Weights of a small transformer language model.
Size: 12 layers, width 448, 38.7M parameters.
Architecture: LayerNorm before each block, learned positions, biases, tied embeddings.
MLP neurons of a small language model. Each row is named by its layer, matrix (up: input weights; down: output weights) and neuron, and shows model dimensions 144-335. Each number is 128 + 32 x the weight over its row's rms, rounded and kept within 0 to 255. Numbers have three digits each.
Before each neuron's rows, "fires on" lists the tokens most often at its 100 highest values on Wikipedia text that the model never trained on.

fires on: "-", " of", " to", " •", ":", " |"
L4.up1199:128112196136154081113131110132147078153147147137124141116103154179118161103146152084143111132125086096105113207107118111115139166142139073117076098156113182147075124133133110225109110142143136110113110094127058130116169079110137084115138120134137107072125160125132116042203166098164100116195158135104145088127129101102186113203124128174108127152108165134156089137142167092120161126109168118072220147113091109111096120138100131143088107093077108087086107128143144121094136099155117189151160181122157125169153129156113106139142149171179124139143178104163097100117117100097152143
L4.down1199:127087152097117127092134122178184141099109124096132096166145165135124153110168150078086098102143139183113149090133149126173096121141142151154123100079087162124107162081092134146152120114088134134110151077124123168092154116174111128153079124128084142158085108145157161132187088140076115111150104129147120139154119097113120119126134108165079182148103112101140110129162141221155126146133122056138160121176113128088111160116108192144137176111061089085150142103147130134148098143089159160160114152150090137162113091139150122155135109104104105150166124102119114110059107166110129139

fires on: ","
L2.up291:073118101119103120143105150157115115147068106137140152153115170103100061106130083158109112104100139111141135113157079132146107158151135156109147146152065129114182111127112106117145044171106136141135114154166120215122183116080111141150101123133110076110035083153133079162080117108127083086105111146119145125180111132118145101128141123127189130158109081110143147141127127138142132089138147098120147135112065129142046105172129153119128117141047122137098189152185101097099102090125158070156167123107138090200136150118137152092132131099145163123139136145142059162156107168189159134
L2.down291:130125169167148100163088139108165125072154081141117069137103134143165090078090115100119129135102124089115203161083117103115125118096123127142110085164126125165174148082148139145083101043090146066125147134169129172104142126100097144138113140127115147127134084140083149144053134070088126092120156131156100069064158119120123156145167099051093139140100148149099137110099099170142210165096136108176130166134064061162080128116124115085148162124153129162127134106147149111162152112165122134126164125132130159097132101136087092143168071082178189148103076175192140130113141134100177127

fires on: ",", ";", " and"
L3.up517:134134155103187086187097128108078178134127184141095168182022119129131113185093139134092104135147135157211121134128137105132131124150114078088148146119076104142147063117059101158121094132149123117124122151133159151209203155166113151123141132120119114125109141156132164086103154101146028093130156193158127144127132135119096140109129076157120135135111147122112116118111125086110111050081138142134164139087138114155108127112134142154136145140104062192132172181153142087211121094193107101073145138127130198137179136165205098120132144134157059126160103087135143114107158119117186131
L3.down517:192162191178154149135085120114176085127113103218141139123136116175122198177117134165136113135162171070136142126135081132154128115137101128128159091099148136173124077173099117138135127184105183168135083201120123116106132136229135141144131158100133111119142084142118058087108154105110119157056118143071155125144112123139110166128021201107094171144161133153191097099152103126115155168085162095147137134170063111136084165075112134092140126140136082179115102092126161119161097121123143159145164063180115100058132055115109112086106135149118125101160135125115164136097165143083129128

fires on: " ", "s", "ing", "n", "fl", " |"
L5.up430:115124176167162139095122070102136108079116100118111084143118116147092123130142076165127151162071165131157131136140160069185051150122173154151246114091155122132137174138109122134179124147116077066110140115112114161071146101147144123156112093046107143070134164115138215109079057155119135140093161150107075119092051072160052099163182160112131174076165129123109118098111192138100163085125186141184135138122156129111110105151130155079122092163114143114116163135168145103090147122157133115115094140103113146120130128073169128158127151153163099093131145109075192163168080140129106159
L5.down430:136152095060146114127143142158136174120145111102138113106149135145173097147106163078147111133121100092148055075147060115115159191145152112132170173134120175129109071139151115127123089122162086199171134123116173168134153152167113119122171156122157155170148174111104136120100116160111145142198108057177147132140131091071140135082121216064118072136145121150084153195123104145118101183128100155090112081111121098142119118163127113185114155087173066156159111140157100152144172198110110112119171109165102143171162162152157142080072172166094147150049150153122076138159126166144155125

fires on: "ing", "s"
L4.up793:119139149102114152130126148091145173148135140114114120148150178142054131197157135135107168180150200167118084119135132146166139131142201120165120141107070174137194132104098147133181144126137125102119127106127135081117071123135151125124119154149095101088128110110163113135134129109116121181136137103116125065146107081091118133155223174161127089135159174168170152132127132121213167026095115104171129121161118140140133096149094140135133117114057113071114156200110143092150101111098155191129095082052067115077116113206145133153087134048126088137104085067092160211130088076098136060
L4.down793:169125089095147097057098107180143101061111091133117167138092189140192119172135102124154178121171079174119091072117097120096116144123049187169093130152110110162164137085198124129123136154125081115127134144145090114113147161163156127112103075167130112139107191146104124142143088139115132059145156104099147134050132167121130096112133152080101157104091128150074114154063084141093119136108055156099160192116056084110096199178162100128133160147170172131120155058183127123111154161148118135115139125157171183133116126122106106123142150187131136076129119139098082097088113164170128179

fires on: "-", "'", "e", "s", "ar", " of"
L5.up171:122149167132175112109113116078075135087121117104137148163140164129131132107104135150148153152155115154132095117132131123097145146062109176163122112058176156138164094162119142189112076106171071150152105137110116107084081109164127096113109159140120125109136155158186144132171209143104147156153128080132150075144152113158118137123149096145169143097091143173101138115150033183130029148142164110113171114114080102156126150101153131119073124155143154117110122159152160161082161107116107133133148064076143147093165102158148120096169206117129121149128116120097142111143138118172114069
L5.down171:122179159065131172107155124144066169182086056130139118105093138118135140163049090122103153122117135113127095174136064109124167123187167102115077165110181142162077151102198132161125125096156165129139139133167122109129159131127144107138139093096139174186134150104174144106096098162161065141100161110141081148061149094133162084153097061126147132095099197090176132173105138156139143125188134114119068132112164153122145129070204122133132107152162104143093130119087166148134164112179092122151112143063094130132158135128135114166133188063139110160123098075144107067101128082115097127

fires on: " (", " |", " Votes", " Release"
L3.up677:139080119027180121150130068133098131114155108134160187141102151153132151150142146084137123114084134110095125117107046116165091119133183105118157110136099157130099138111051149095054146124215111141163205132102063166158131130086138179121108137103145084113089095128138129137099112187063099157128195181075160128096072132154121153108173093030167144102140102191128104123150149050132115120131119119037161098156131163139119064103124130109176111131135092116187149152144120155058130185116120133127073092106092183121103165110126178181135130135129157105139126137056166064093131139138141127
L3.down677:147104175098146119115082082131111124174118064171118110106130160106151128087127123120110109198138106148099170111194098159116106119123106139085109072136138053099128071049107097165055102095187108174107118068146174111143054124142084159161178135142137151140123150082137148114171126146166120102151140137089112125119133127110134127125165071156123155116141098139163140149144190088100147169173131138051186064144186121157102121124107097089088157159147147130192140111085095119087159132147121157143126128073091083140124120115123118154151128136118121105081075135131087156149162142056095124

fires on: " |", "-", " of", " and", " ", " Year"
L8.up645:117097096118150153126122112088141084146092125182094131114110184077127092211156108142143130124106183137133164088182161088180089065136123118147170121140142155122138125167120110110114171102124137116126141101108131135132119141097128142109116110116131138097079147129118130103123075128158097179156108150085130103112092122176107189152139137096116136148094146089102171116076184169142113046132084190073153136168051180084133159137159120110134127104137117136103186192156104097122139154098095118110147115111101152117144132114105082130082090156127150173147095131188120135118084138090117161
L8.down645:168188097142131102106137147088169085162142148165171106142138078103182105115163112101104110125118124060163115089146137121109099137059136129120194147089159096138149101124202128097142121073099146140119126103142131120124143128131107131109097106116196134151101124078132090068164104122163086155135093103136143092066120122082195166068151121055085140124118110125129064123136149158158073166138118126062125147112146149099201129132122094111083130136095135141100098170177141160141113113132162067157187086128137066132113119132190111106159140169119150136051144131146087133192147132168146181

fires on: " (", " \"", "-", " A"
L8.up1308:041096116175134126089089149095077105115114092138124063129067129157150158176087083145095149126141106181082086162132133124159168119171090157116126097129087195077156187098126098137060181151109090129148119138130140137188087153141123129125119136145086086095100118114131189099127168243214150111136085139102118141127056100099141122128132149155111142130183100179132081099173113118156152096110083121137127150118164082139137084152131084089083161101151111105083156169097127131063215090155091195130096083104165092121194085133088157131152120094111151138135150069087141143145111143076114109
L8.down1308:143117127184128146132123147104157124111156131122116143166162102080115168185127137176098109165069137163145128103179051199070155165185116081088145142097132117164155159000145153215079084106141083075134066098094113122122090146004113156161089154125152151160138097101113145135157101099141142099068179102120142127078159144149118119133120160150122096162135132126151098172133140162155128104059162117111161097103104114151077149136149112083139123213095137166142125097152117181148138193130124085100095174130126194106101099111130148182080105108129113094148126157159125121111182144159180110

fires on: "\n", ".", ",", " with", " and", " has"
L8.up1204:099083128162127109144133124121206159131110144097100110110125108110107108114159119067201163156159119136167130094119095202147177130172148195148141126099113159114149125148089110141145156130156093163184131145140149126148182178080119070168153121162141086100038157125092139119156121108124126135105156129144164148151098148086117117094162154131058174104114160083091103110112124057096128127125157109153100124107185172154160075150089131099070079127159100110098102149133155119107132138129086099125148071150115100135185162152106114076059130158100118052097160159128115112154100068179118189
L8.down1204:154153159110140039097122120124141128152142123122135185136163179091120195108148104133159138174153010144169160096097163122141157120091125110159091099153167102160079113132200140120140128120137149068076137087134180083170130112119174164134121108139184114104200082153159099068101129100053123070110150128109098153102121133154123119181084037145102181088125075081146126091179108119146175113100216145157173195122069082117147127150119189100157162174106103116127120144179166115211127039155197165094157115132130174133114107146086135102133059134067108159134172026140179152120144170099125146

fires on: ":", " November", ".", "gu", " as"
L2.up1092:157130115078139145144146124118113143157157152125150090189137156095165120137099196112121081120166082123146156139131146102116127126118162183161163038150084138072153094117152133152115130177107100142111144111187149079089139102141110101097130077107140144150052120109108121150130128099117100115081084128066057178115070183139109131166193124119102143112107105136118117100150090152128077099138145141092128134164159141167167099128154141065121129197121130131082123115151132102113176133181138171150105151093127092134103151125138052144092091062151132103087166105138121131142145074119119121
L2.down1092:159091149128172142116145084160062140133149150084147102111136102091076123118108116120157136161184121138181106167100188151178174078105111121101122150108136097185144113179104137140179097191112127088137118126081112103130133122125192144143139130101121134148088148095158152115152051105150126165107155129192113109157175170066147178110105158188144138141130084139089157161112157131132117107198138064131170060092164098069166135118127135161127102132143154115141121090131120033092083120120095053131114107127124077140090171130108126162165101093125138104122131159080125207122123109092087084

fires on: ":", ";", " |", "):", " ("
L3.up518:116160116120121138154084157150141154122146143131150119176128125140135112226138141166105119137092118137103110090175183194148123138146127129186149118166166128091128128109095091112073141131162163069103119132155124188141107123124160068115095129157117127100178140089085095022121200188111136091073107147118140032111111119211115169121169110176229051150138111160187173105077099194050144167166143141182162214163137108117142126103099127146132147154143119110120126045116133160150177145177110158155118142133112126112144175147167181149122104096147124147083184097112109122080136128166117111
L3.down518:181074145139091121087070127080078164064160112089152094151127110154128113156105090127148152147158093090132142101153104159168152163121143171122151091110128097155156134128132142148162128100137162180156145134097090168142193138154122165120215113142136127067170102141110045158097099128157119146106132088154120115180092067161164116119135131119067103085135185146145150177114145113085182071153133199155155152169083190137159082123105090112117123148152155166104115127128091159117101132100155114167076200101110097132149152153141118108121099182086162184105106116139128164089192121145088078

fires on: " and", ",", " or"
L5.up394:091164168178156094142141142121128144148115115114141175120133137142150124132111130124136203126080129045126121102080123036159119142171098135119131175135175100112080105164165120128166133110097172130138148147143148137124139097116123190135156171116087113115072170134105187127188100111082131087141152135155092099117137213094109122151142138163130147132097044094105104151139149135124099127153150081116147137153121167128151094123141113193126148076091117134155131159150094216130152160204152107166172179145157173174161087141096139129128151103108165151138191094086136121114165092091101201
L5.down394:081141146065167139144141115117109116101134120123129122083128090122074144188036150119108124103118129143098160083151132097141125123182214107156169157102200120137160111158144156178133130163045105163183077170132093144133139180128111138143139125155108150070118160156149127144130131155146089166116156133152161064134146095162174138105133105170089078177131120120080099103132157146156185067131030149126134170100125180137060140190215128133097085133153134169103065141147120069142146122088126100145109114165085147164141127117164088165122141124119112135117092118136149149125095155137131143

fires on: ",", " and", "'", ".\"", "\",", "."
L2.up1144:142121122046203118115083103177172164111137129145086093095076089106112125135073140141105142103188088110185115132095122114104137179150112173173124085120113158133159102133098082136153139145074155111112150124134152152162178118111133102130178150134165177144026159166160172163156106099172090115139125153169078178178125110122143083109107146106126165195175089134138134063096123080078099125112178149072109148100149089150111077111064058092082179113108122164121100093127134146105140160194087111150130129144087098110139154161116160118125154199122131140152144084178137131133155114145160190
L2.down1144:091093154145140103121136129084190090136152138151137130140116136191091118148156099168171122108121084125148169153136130117155162138124127165136157187124157150158111137104114162151138109149089152196120125138140121147121057075179108114147110146130120179106193126130115119104079125119121134117121176154113175103079062098151136079130119150163077187091124186142060072127094149092129129170091142105193183150087063133135137119112107188124178173178207147135058059116089160131170101127094125117109127160086108089119112113108157120186194158139189110160117142120127110118109146109120045061

fires on: "-", " in", " made", " Le", "h"
L8.up740:109098166149153112146094153113141076099139175164083149130114110095108149132168095100109174090096151130164132101097027189061185141132126119175136152187137137107161120099123122098051088159134132077103083117095191141162109135103107091110112127207181115106095124107133125136114134119143135139122098172099129174095142143117104083182106107133144190101139142117080130113116111050170116134154168123107106096156092099112152097119117096109091162141145086109144096129156069131113182158207109140125167119102171103111111161092169132128118133145115075116087138124054089114128091126106160218
L8.down740:144109120185083109136158114157125074069173144184089105106114121137121153125154154133176139135126086156150159097146097116139160134165101083149129078178047148139114123094151178128135164145116097151181085132110113105134080084077181149140146125145177158135125079113105123166100161094119151089129087127137140068121094135110156133121125167114200139174145168127155112127135174093203161141119127115132180154164164052145145071156105179054107094099136110041229142108157089111133139112168069123122119118080081137110097133122137126125072154105149161084114086152112115092132146089149169064

fires on: " by", " with", " starring", ",", " featuring", " |"
L5.up36:087169140188112099107099090113140142075157102141130123102126196109107140064117160123176123162114180167186139126036131169145111136166120155103100255141153109089075137103128173114103090145074132155169132090130134094144132109108103171070132130155071137137151096131156080143166188141154171118121172141090134096184132148149124091136103100153132091182170070102145177148126105141131105137093090171077159147133199077126118122157128103199094131135155144134119127120055160106144070143144150138144171156114134128122130125156107125184129158131124140161072107151117108110108095133111088190
L5.down36:107143096113114108155141129067115127151122130179093105140122152113054158146155155107137118112136134120168222141091102114146210114155097154107132096124143142145102126120134172185121120178085124168121122135051152170121110152128068099139130150185146125089149183161109132147163093185144105187152097124101114142153139095091128130110111113114110133137121134158050153151099157145132192153148000102019132091091147099081150189166165127114158143103167168193142120121068122124105095131135093125173103116114101097147120128146185117169078118129111097187154167197136109136078135052199126158

fires on: ","
L3.up158:119125102151102168156114108116101123168103155084167172159109185137118107107144071133116104133108113085179130117152087087105103182154158155119127142104113114142117131177079108129103101095098133097099076113155130174199166097110105106143100140200146160084072172150127153123140083091102157107136139168159125111183141127141104070127113098136141086118101102158065158127126137130150084054179124155078149045156136103162096157114140139124127074104103169166113135255196100109164101100162116123161172137079153184195188099177165139086108094116165116133114102097142089099109101120198168154
L3.down158:148092147176098046124075138136183080135146090172080155118129135158180089135083072140123071129141134142123187131159089085167112158180080101087162133115125143156165071157111100141114118126172218118124099082122185116112126099090092153125101145062117168120121059138131135094089104131130075118113143122188137072157088109116145122100084128103118136113101171063112091114100124115118185103107161140135106152103085125140062132115113124082125108137195070185152134163159206110160099100138143143158123161186097127118111098107123075119188111119097139140180137173161116112144169123163135182

fires on: " after", ",", " with", " of", " While", " before"
L4.up496:090126180200191130113126130091172142112119155148139158106094088140154099137142128079090177203132136068135174139094095040138131141136105096161168138133142094101167108136136113138148048143138160050134089144124173147167126156113152145140108129115152156053133103127141100175160169109080153093106056178108102086158129180103070136117143111159193118125112130192170152085123148117171085108128128092110142186182115132182122140059113129103129103078189071107124114114150114154184145113153109139167163114155175154080086112140103074120125139106195127160177139183110181134146169143168137131
L4.down496:127100154110127133165146139092173140107176089133067130029134146178078127058069118134091070125108140158115155117180177154087148073160154130077112135062087106111133119132127183119088143127101093157147097152166082107136123145160083102113131126134143135137150087129123123106151145122138153125062166138151155083097118121166146112079116137122124164188160161079130063163156088153060183100121125130132078127087123153175068144132090077155050121147142076230141079112156119118119128124090123130107133156097135129125154131133132133138123102141048141137128087155100115145171152087092108124

fires on: "s", "'", "es", " love"
L4.up213:165104141187129137109139144102071130101121161117084120139132123140155141081127130138145158136160121165130123161183152147146094099135167145137116145114162194076103165118122136096069120143132082146091077098095164073105156098148113186112100132109110145115112118107120144128124131146098115082147175127127113104172176124138185109122085116162145124164158145188177104107164069140130153087144113140160142203137114107156077062100179136154102159143124134109072164100119107151132140144159150137143210086138128183128146114110096167131192099105184118101095147134136127100091133136142139104
L4.down213:114099140164131089097143116099103179126143089152094094143115124121129139150122121102155162126178100149118093109103135120087074140147145147170097169142075089166139153178174102103156129155131134125124123069148126154108121154128167182135131137116133160136179173077081108142105091123111107099119129165162068081151109185159064091122100114120134187119145111130187151104138164130131172114160165167078107162096091133127156125050136197171194137125113140142086158135164146110176119184253061160142162123099181131116186126123139160196128111112169123111124120124162144048125121119141078120

fires on: "-", "s", "H", "e", "S", "h"
L4.up249:124137109198129076181130103124122120091110141141135115177140145126123139113115160102112088114087095137163145165103142145099108114096139145176100126148110140084145121124093094037123116113108114148095078138127150149153131079081136115159163106090108130098080184109141170147134179118106157072095191119100168148104154118111130105174107084074086104101103133114072117119138088134164097107162193099119192126167162152084112097045151149080158099091130119170105124124120102141129113143206161176121142139122149100121097089057102112146141144165117205130119175058124101140123128182163162134
L4.down249:104109104158069135209171160121102126129140097157143111118110124115098153108153163120115141174142091146164176127083151193116164075142137144055125126107134122152103166150157105136127090080107115167106071135106113082097145164175068124162180140120154128143089101080155213186096148181092114109138111189153151140121175179186233142061090129153160154167106143104123149126116120135076118122115164120137142167215112163127141103134178155062104064077135206153135120100132125135078147108131172092113176101134105120051158121104179082118087118052152175098118154134110117089166159207173166103

fires on: " of", " (", "-"
L3.up1206:190058149164114087143083159129075111134161171159203126089091161132109141166174117128113117105109142169072101129116133199131128121095162109101094095100098114146138099059160173128176080090142133147132127088104130134135122146117120094179122173144078129107055075112133146160089109090137108151104099147059122153165082211155138091138144074178100188142174134101139117077131187078112108124200135137120125130105142116158108084129079160161154095139103178138097114083145150129108116164111104140172206139122140096111132141055101139182118098186110124190124138070156155109158110121126122128
L3.down1206:155080176088158232157126163128109081157171081145086162148069030129125067117176095161130161159094108158123121165153078115147107127151186116089153113110105149131141108119122083164191146092134137130130083197071127093131128155122092103149133139121090160074104151128137106133109082125125164163158114110104115115123162185111121115062142111116137200143143169127204125072142145160136129117093062147122074075084113095149136104141085124100106077145110124190110094134131126142069071122088162067200149170128202113168102151076126120158157132155124145148138093078139126102114108086144152147

fires on: " (", ",", " the", " |", " gold"
L4.up1203:156087106127125076205143100183119116140140113121140138118102111129158078191132171078098071114174126112112120137094109117141143162092132074110145105196156201130078121044086194110128129139118073145135173127121041111097155139125179099106121051152166160111116116087123120173165118083092112148186171081078163030094087087148167104102133155126172129084100107211118109111147092148149144101136079131147172171123052131146098080124164126103146133137091092106178136126096112156116170186131107127173138127123118078155171115072120187186119120118197132149118127182129103166137185182139134128
L4.down1203:093147184117149080149110120151125121174123153111195146142147144113197148085142128112136113100148130125150124131132126106131068165068149098093110119135127175141118130099050127192072081115049115147148134123164057182148068129070145098085146128181163136119135103108110193152146117129146210110091155169081075094104113168116104136121181170127154144129147141132126124093155137126163118143137108132085152143102146178131131143095144150119164162117121127141199065114084123132093108191123090127096151141153139150088113114132107133118088118112114136129192180161117099123122108155135073131

fires on: ":", ";", " 3;"
L2.up266:134132078091178067102072139142163128140138174155159036087114152212145151135119069117142168097130164144096105116108173150143090120164067152120137105126116103142089140214122113137124144114100128121154087104167121131187134188097154104130114159125142125106160115126145138091096164123124172142080107045106125104146189148168054135133153103128153134128100093127173125128072095179103103067074137124160143133164178128111117127093117142106168166142136142167159095091179100160176124138137138174193110151107124068081127151140100109117069107145146150103115089135112137135085104178120152141
L2.down266:129140110176100113173144079109122090091132132127118072095139102124055103146090085168105087064121153160130159094183065103126130101090060105137132065146085172185123098169086130107151140118110190111102083116120118150141152154149123195142149146084146130144133143069118194127141168144190115101075101107090131096191170204165186198155079141141135157101112148150168154190097100137107103115113129166101162107180122112172141101128078106107167127148138156134121112148140092182123125088087086204148105132073090083086127144144124151164153078121104143167111142118184121160154186176186117079

fires on: " of", " a", " to", " |", "ing", "-"
L4.up306:057116135168165084127133126174111162161126193081142157093132071172125154122098119134131114043092075102122129178140059098092101163121131164118117122107162213130125073112110102163070167134101131093134153125065052115108137111153150124136073133146114089122141120110145098133189142112077120103126146100097162133104153170159178146175072128087133150174097101131144161185117170133158124141139051133146156113141130121125194093163132088076165094147108147110127188135122164111114145110142082141166142126110128141083137150096152145052149162088156104158162124141136085104118141117121106126
L4.down306:080192122143158157145142121095117085101078125171085135145147145088147141064137140124089119166092139157085124113145092178148140057147106115097064169119120150086159140069136095106165111104154152121107127157151218122103072151178111139076152129153121157119116158136166084163180067153091148158134096036165079151164142114151103106141126149160117144118149156103134133089167120131144104115139149145133108110128168137162124134139133088094167124077106181139206150151154101156183127102162152135098014169164127141164117098166136143123039104104152094113157130059136110124138132160106147134

fires on: " ", "-", " re"
L8.up542:095148156164185115122139106104105114154153184133120075102161132125144141161122182136110114155039106135136121149147144129102187169151108154141093140128169156094160148079121074162129069164084116158150056104151156123122123119060162222103070105146132127090156129124135116183082091120208106077133082109155087128081076157145201185147173173144167118134133153151077172157122176170076110124111191141101139080128147098119125089152102174121127123122092116114137083129102144125094093070179164143157184144139110144133176102093136135063063108195165181085112118146108140148124183171106067149
L8.down542:158125127106125135164060075107135091111088151105122126093193129112130175065106112106111089104156121128154159069174126107120132164214091095161126063189159136177125095030177165134070138139114099147140173149128153089101151154052121138122108130128123096151175113128121089115187143131151190110136163143097135149152165103158115170125142114114139121051081079095104140190147124151134146121122072121114121140162112159165129126163081255127164104115167095129087174210124163097113080141147147114129170108168076138127130054060099156114141123091094114092172122118117115148119171141123152181

fires on: "-", " of", " /", " "
L3.up595:147154181075190095138186101139111110079169172145127170168118166128156049176152108141134147109148113177121151089110172126161112173132098098103093062121047219117072139163098105242163118071125118134120128078155083131221177120126118104122100050152126100124082115124137149093143138102112152114120114114110103084127228179133143129104109107144141139103128138101104140078136074087130147124142193175132152204130120126092111128087107172126141135155115095136097119147171178200089106089109155125099121116101125157090129090127162124117143088126119081127161185091133152125140088108071095127
L3.down595:103163064088127093155114137146118190110121077114119143154134122091077130065154132065103138147019128156170172073152162132185122087032171151116127203125113167171207118076100145109128137155205180111164126143113175109093122131131140102042153116113130153161092141157142151090163153102112159121120137179168132134051114138131084124150164077111130116170131114139102093113128158177086134137073104145123097112119140167122091107169114186124117139102085149092098090077132151167113113178133129163187145125117131094195128098142150148141122166106140125141117153116153087153126143173087118151

fires on: "-", " (", " re", " multi", " Inter", " Grand"
L8.up420:160100149154122084074116174190138141170134142166054091082063082167134166150168067112125175128126184190147123114118089135131085162146174114141121088124172120176178096109111129147127121160183105139177143110134159177120210137152144171123122130156081121092165109165139134163129079141145105106174160127099140138105117116158105101085130136119117109122087144117095133115138183061144134180105087114097112171118073219101087082165114153145101144156150165166113113181123130111048124135152148141139137135132151184072130145127117161092128107173122130168119153131104132122090167141130122068
L8.down420:108138099153112117120117096124188116123066109155036162112173127059078100085128154191173122164148143135173119105170128143164114089141152092147126172093141125155067140000176114146104131098184097089080153135104140099062074134120118155149098123058207071081152196101085150139122171117115144144080144088120107128161168105160160093103127119094121092104123124124119147126178122164107118130079198105164177189081159096142121119103117205086170055149177129066128083148102101150086076125185122138053127140145070084130142089120176077143078135106127143107149122152128168122174178079105135165

fires on: "ing", "s", "es", " states"
L4.up541:143084107141143115081165192177080105117126091122128160240158110133159158115147131107120104130177128069144135071142125127103090168119098163141149130162187147114134108147076101192124127169127118076172130194170170120217158135135126154187143104128108143135160141109118133142169088077069182089089176154132100079114135122089153086114093126144174120144088116169161120088129120122175174101103138110155169149172144087136133086154154097134157141149068188131110118139176147132149109058164143112092173091106102163090177090105102118102115093182145126130161141102106167103124118176091207115
L4.down541:158109122149201115104110132095127194116069113095063093115108079138060117158116175071117109106134116133135168090131119078174100157208110141142129130098138160184152105162195145169198110111134124167153059133148125100117113144131102158134093135106144119103176129088083102117190072202152139103142145125157138024141166115150124110114108143097123186142108106070124082146166137137087189070149141140129134174140163153072138131112101174122127130115176131178121174131077149164102090169142190106128162108092094118109130062112197161189155074117171152141086115110088130137150128100094117186

fires on: " of", " de", " @", " (", " over", " United"
L4.up1117:170130151105176117061094090144110130179123121126141107117087192181116151158151134104128144099138154122103068116155126240150117127129130112183107080088110118137120128108119148102116050124143126157172100127098079145173154084128151127116109146130141184150086127147107114129150147162100149120127098148088066113120147093124177115065145099152130150116095082108163119135112127173157133083208129117065083166116101141117103086138160162107091140096178116125111180175121140118084125123142109094162135088102132134095119119094144196201234170126120108151129166151118103058164165119105124116
L4.down1117:150166141122119150100113124150103106123140163135127153193086115153152091150184161148167176097113179108165073134139071097158108137107153118128076074126081109141119176134096149196123097091147168173100117122121096084065105115142117110105144074134117137083152191104141131099078147116129109083106146102149138127095132146087161124162141155085086154122161164061161121122168121068116171143136069132093097126087137114075158120108137138080199125104112106097132115108088146160090127128090149125154082104147107057132147111130200140118089124097157120107167131123131128122069159132167201137

fires on: ";", ".", "d", ":", " renamed"
L2.up138:125137109133162113140090111141114166131106147058158134166124130115138172138115120158162130100134164087110051117100108125108158103126139149097149041128055168090115149128146109181138129057146155150140084143173163133171169118098138148138155189110122099114121134123147145098150149093169085103080162104145126188192116167127101113195188099114137104130113103164100132127130160149139150081117095142128126167111087151146097091101121129113162133106123140141137087172170134181148148112171126179146086089140149163127153119183120097089135108067035165160143170151130152120185152140091138124
L2.down138:190100140060121113130104103080136157147094087194128093142147075067119097110098131118098150129158157109145126113084115121093151127121119113124102151170111062155121097099193128123110141149096097149173126116150073098086176081087088118154118090153104121120120174081149199109118115097114214139167127144183103078157112161020084117148077102153070129158108157140058112184152155074098122159164042140133101113083102097199128137118221127181128131160092086107074154145101157149152067112152109102138162070172134105152078170154085133155089209175135152116104102150172087154104138148112107128

fires on: ":", " -", " –", "):"
L3.up1228:053161130144160069131092132179089129141127226161153112165051142161093065138121162116093111052119070050103148096125154231072117121130166129160127085144134144104137163144130079132102110144146105115099108131186099177172078147067122119086107179150107107079122092119107174114154191083100133133185148135078120147122131133132114103114160132182135125098126106140198140175083144150086134144191137100100128091155121135093140126098125130123117125170144112096112157103148154171122150143143125144136125124115157201091088105187153186173086084088108115133104150164109123039102183140174182111
L3.down1228:132134135110131120207138076107128108118164110101099113129070195153062124082107118141107119128157118154074163161104134123062172143131091109043100102097119123191115136130079085179157155154105113122135072116222164164163174158093140174145180143123105086093111133087111137143149184131137098153116153117123109121157172118134139158169113160143092157141107118086200118151173116138084137161134161059137130117148124124114181108099100095145129125157132165097103095156105138128169171125130091130157113154104113135142101089105164140141170077125089142075088169121159113100117137190123114139

fires on: " and", ",", "\n", " by"
L4.up1240:100113098125140128189131166176121161143115112147167167186163067148132119135120110103060104156128137034115172105094169080139113142085096102106142092118131128106120130040179139110147147174131118129096137160166070102226135115151139135165129168113100110098115158141097170129130098104132173171090189149182091151139133118110106098187165157114124112134124110091080144178183145097154076082158081151131154129075040132127116098141199162192131095157118135120142130141091126145105118120175176141131130201157125151142156173118114111130161189168128179116194142161086092112181118138133132157
L4.down1240:168130097124137129116106140100160125096188142113144133153179091115105122144092077110135039143153144175119087085053137078118122164128191171143160137093156117119103092164141116147109144142081157109085099090092123135125143128104118183144133151168101109136125192175162114143106123104183145167140142141128180129091162114113152140139094113112143105128110078157109081168154105193148133103082108148099114131138120162190157090157160115098105126034131168111128133132176103139135111103130143075095092101175106164153157074114152081121130145125148139134147110118092095113079119145119084176